config.toml
n_layer = 14
d_model = 160
rope_base = 17700.0
qk_norm = false
init = "uniform"
init_std_o = 0.0
lr = 0.00125
weight_decay = 0.04
schedule = "wsd"
decay_fraction = 0.661
seq_len = 512
MLP neurons of a small language model. Each row is named by its layer, matrix (down: output weights) and neuron, and shows model dimensions 0-159. Each number is 128 + 32 x the weight over its row's rms, rounded and kept within 0 to 255. Numbers have three digits each. A neuron's up and down rows have the sign that makes its largest values positive.
A block is one neuron, or neurons of one layer that tend to fire together. Before each block is what it responds to, as a language model described it from the Wikipedia text at the highest values.

Description: Mid-word subword fragments
L10.down24:079147124076092173145103153096133150096198131145118115093143148101083137135110141103169179158114125193084109101121142097107115105184187138120128118106147092146093160128132151134116123125130154172109082183206128098159030106161076136151104061124105136184134090148079103138155154147082152136160110100092101155112210157121075083067109091095103098125141202115106130140114157155125131142152150136157074156161164133111118088103136075141192126108126103183148117173119072108137147112128102
L10.down120:164148147140107135142173097110131126133163132191116163117129132138112153069132085096147123137181141107159114198142106118098115145136168099108127124140131089128154184132132143122051115129117115170108118110146149089081149085147145141173100123115182121177057108121118121128180167105109096156183136187174160162127136099122091171074178153105124124142047107140149123034122133152126197094163124051122124161171100083115154158134135116154142204111137155089159089096153063131119204163149129
L10.down151:170120113143130171075063186137159136129157136166125159115116181107156118162137127125097118164165202134170157130156135121167056141150134140118145127148187155119119177185127100118129177139117109085077112162140101139110000128134109149129118097159145103090114132118179082146114123164156118129154097154068089084127094177143159129151171131162088149115142177162164122119130071115137101107110152057096143147133135097112117098112137108217106204120125106179065145101130107147144121135142132
L10.down235:178094104114169183127146060145123153066102135071127093083153133122096143162148148106169167097132073162122146112142094098057175127124125107185124092121098152148110139134126083129153096131144119119110185126145124155096208136104149125149131138118158196148200139083130140143127145146122160141121155132065107117161126108081148152107092074156130115156121216162107167128125136143105112214112181153131073187156115084114121201147128152138163120098109132061156127112074174182148152136090137
L10.down285:153180186155084137123157120103091119067117107088064133089133136134139126180110215174113119164145136177105178158175146172158156112125097118097096129162133149133132144107197165120094083064109172165104122100132188174115105151145087137141113115075087143118185154125119151120137107100121145170132128155129100243106125137098117130147176162139159120144122137112136130071148173150122125159107129093126109195137108143083130168144117093119144163098177145070094130139069098158178138054114102
L10.down360:124142156137109074100198143199156093160090180127116135053146114109107115095096142149116178119049175152154156124164170096117123093084136158179126141160155152150172152137211170121104079094120176133147132093158134173093226139174114095165144157075112180110140182142100181113160076112136131137119121133115154119150152110132128063116102123131125072140149154142124128080146164152155125125125141078104140089171093095142142113141136088100162097103167118131175062133157143144138120102064114
L10.down370:119139168153138161163115135118155085191097115094096111143105159191123124104192143109158107062087100124091164149159127117135071136163182150139163082107139109079155097183057130211167159066133094089151140129140125124148160129162106173128096209148190084114072089102129137168101144153139118131104153187128179101144093093114108103126142116162113181196114089158138111122093167126135112102099090133131151151113159150191093109116108164139122162174054141095124113115100088140108126171130120
L10.down402:136114147158088139118147064124129107131159102111092125154166111076102147103159168089118137105117149087164154169101204157141089139128187113157151109144148126166112134113129158153129114060146085146123115185111161192111124131126090124120226127091053155121100122128113113138119061146183080081135148109137146178130090120121108145131147189091127119148158139089114178124076133135190096094127131171072101125117169105094190115166116074170126135142100148123051068152098195130138136133069105

Description: Mid-word subword fragments
L7.down17:165114095123159111113170122144126048163177106109146131122107097054122144143187075109140146054102127171084083117075119152098137170158131134083103179128124131119102125095106055117105120136116101113125186154158115080133073150089187113131135119160081085073164145137076160160111153117135129149079106092082121170157148123128162107038137178130124148150149164137140171146116170095187121143125167113163149081146140145095152077180066108104119097096130125180126174118186139131119131133190125
L7.down152:074090120150148111140145086131124194119087117109121124164115126119150154094179137118168072155131106104083134111106149118141148108225156156135076126109088158127175120117092119123118147092103149146155116162058180161140186027173168116109075098082183113145100124136136125129096116102164128118125101066114101106128119122140143154205161128065056135131117169124100089122127130092058164154190097122190124154090146099126155127075104142117124083119085106157127096172122176149119089113167121
L7.down401:091147122146135156119159101149151112166089168076075135070136121121070100113140189187115118130089063087125133138082129170173116104131183105083130100167150124139126143049135100070130167085133117098110118115093118152167255146126147132138094177106031133124139102093125162110141082166099134144167144156141111142107139100114110108121152158112176166134110176137114175112133131133154120100126134117167107103130147127183157130159109134115105109064089153078110129149111101194140155125156148
L7.down411:165094209129127132120140157129123109154148131084125029116106082130105129099078143084115129082081132135140103120096150134153164191094129088129117183159163156127095131107140222155105110120153135128118141126093120120155017120160069123148118165143121115061121148161117154147146134135142123165129130173095135127071180117125154056103171099120072115144108158149145138103102127100158125117076127170186122137128154093083103093136131055143096156193132097123144158150168075098162127116190100

Description: Word stems before suffixes
L2.down180:108076155184083179139137075206158134152126164061102134105138227142114162108175130163161147153145112148101118137142132138087131170113103114114175114111084133145055106164132171100102156100188116168145081126141082088106119100095092091166133141089185126080095157153129135202117122135163172140161126126117110144097134112152124149149093118151081146146164191174166178162172147176116110182113114121115137152136115162115114115114152121085127210124127131169104143049108131140109094128169092
L2.down381:126108152101134127161112141176168173162166165109123183093110178120114130080132121087150164058162154088083108158123135128146073126155120123157139186088151193143105153200101106124099105113178184099132029135111095188100174104118059134151132057124149110153061121144120126124107076111139105125152101180160122086162125093064024112072152131136163099127136124169163134129104102130178140092135128116121140174082133172124137118134116102120161148142065151103138122133114144145137130151123096

Description: Mid-word vowel fragments
L7.down10:094109134155181157087104144129165150094130152108123165079226133156169137175149121149142116129112119112164107091092119142181139127178110131163141135164200035171098098149162095045133150113112186134112182119142096210130134147101151112064128081086117154159111087146113090140153103130104190123094105101161122122136146127131132165133191135129142165134110124091156150132120134162124155177183122100133130116126094124172113106181131128114153073098105124163099081137137173167142095143208070
L7.down109:186157124141154141149112120118181134109135119093126130119040173129161097053130120133174126149148154135061113108172105105114091114129146178083080126165056146186138133085084112145165100083131114145104143078124122118112148151113080118173051147136111103078119137085084095147139118122142126105091141092148139106140117157086093152144100222112174111155126042118123090146092110151132097034142123190151168120157080125096142137144140160135121124108181073133164135173115145154182140127156119
L7.down161:120162109108164173116165179135119127093136160120194097149075088115114082118152141111084138138100095042134168162138127082160136090065131106117094130094147139109115129064086145162197128124162111094108172146120114110106107165103095173109158119149164173169150102107152145102198212122178097138128106152129138210185115108177119150125132141148123131082095124078193152121123127159058142108094083135114083155135093103103069114189109100167135123117146135145089119146122140124058136094147093
L7.down445:069105106192106149108145184183121166149135152141120148106153168128119105159105138094128081119112172094108074192144079137142068052150109104104099108115105157102125091043104134177113158120109052049154132119139116138121107187121126150105135131176120152138165089125163125101152153133123153141139114059095081098107124163145126158121137098165166108185191139163134133143180196111097140177097058121093111117147162126128102118104112128131130081102116094117085179158161138123131134095162052

Description: Mid-word subword fragments
L10.down43:101090078130104124075133128127160121114133115155137143192099147108162123134126123175166189159183091145112118136158108083133185130146135095145100131147197214155106130142114095128135133113095178173155053150075093134090161130112133092143095113116131101104123182115082106173103133106087107117123086138104121150186120115108092000134119156138149095096101132113099079179149123125126152050130157160143157108172084115113111144112104157155080083184183138092075106099088148160163133107130124
L10.down125:151149110117164158101089134117178145146132173068079126171148086139087133210111098114124150144108144119115091131195174120092142143177095129106113184105119118151125082163159094164178152092158153113107106086157134086167140145164151132137085172181121154140207165157181153139150089117160106130116115091146159104085143185059168095100087192145180140109197113145164146120126078180087138185100113140105095154103164169151135134127134120128082133195072125168093148152103157139149116128117113
L10.down169:093132111072130107070107116140168105069099086130097125085187148111133162109089175168157119170135149128151163177136110143167184120060148135124119115129119130121159081144100070167123089116146082122156116157137149126135222162076159113126126108127154150095128114153120131238090097118139101120143133154137164175186114125169155141163136135156094105100032102117161133113147138093157113146165117166092065053175107101138135170148149186123076113160146119130114109116132100135102118146201132
L10.down233:197067118118092168143169163167171096066179087173132131130189099066107129081103139093154160154119127074105095133168209155131091067102105142130081152125121087116089063098194182116150139096137108098092129112129084126125125147175170136176189119149173138168098129155170156140148106132139111130163155103155108117123122144103117135088111114110114129128063145140072116142015143112140156145082142104087104097139168131117172152160175125102092104151100113093126099107099129139136120140084125
L10.down294:107149092143111178132108114142177121066139164114134144147118159150169150106095145090101185182172134112115081103120137057188141130076159090117120121119118109117157135192079108164181186139171087117147142139149160158084080137132186131170155151079110107227074100097106111110108134138113106139149080107201115146115065156120104094154125141128109178196111091102107125137084142086143086151120088187166115176086138149168129155086193084157120136097108129133147109118169119146156105124122108
L10.down399:104095076132156177158069087135155170201164164135097100115136142139076115141118133134150168143057094165210109145127077120137113102186078120075133136094147125116113108139102123177119146190161111128179111109114172111145100097168115093120115113148072132094124090139074165183120068120106171178152126149114139125110133107102170157200141088124148115114073095098088093153173144133149140154131127164135140115115034110124081108099116097124161116113069091175112155122103179120129161093156070
L10.down405:157082129078167066131093125135161113147064110145146124107156196147127143059161106102137121131131127155161074123140129188105159119112096114167225094152105142135072158071139168175150155131161089106108104105115082141117135088096131150139100121103134098152083117099139133115117108161192098104074111189101086179169111129116069047163119126120108028119172152083145108125123122115136144114129111068136124188143081142161165127124158094114110124148204096137121147132128133142168116092148095
L10.down442:110059122114166119175135124114115126094142156127161110219159134143108124155131079080104101181117057124100106145100090126138136174166102122152188144071094165111077107151088090143100146143112166158168078120095100123135090096107139181089150168074082190133189126156067119111124158145150118108135115133155086122136105176147156165150160149116119130094141073114112035150141120117141146173118143138135110183186137156118103136118175118157064142146066165094116131067148176161112112090154096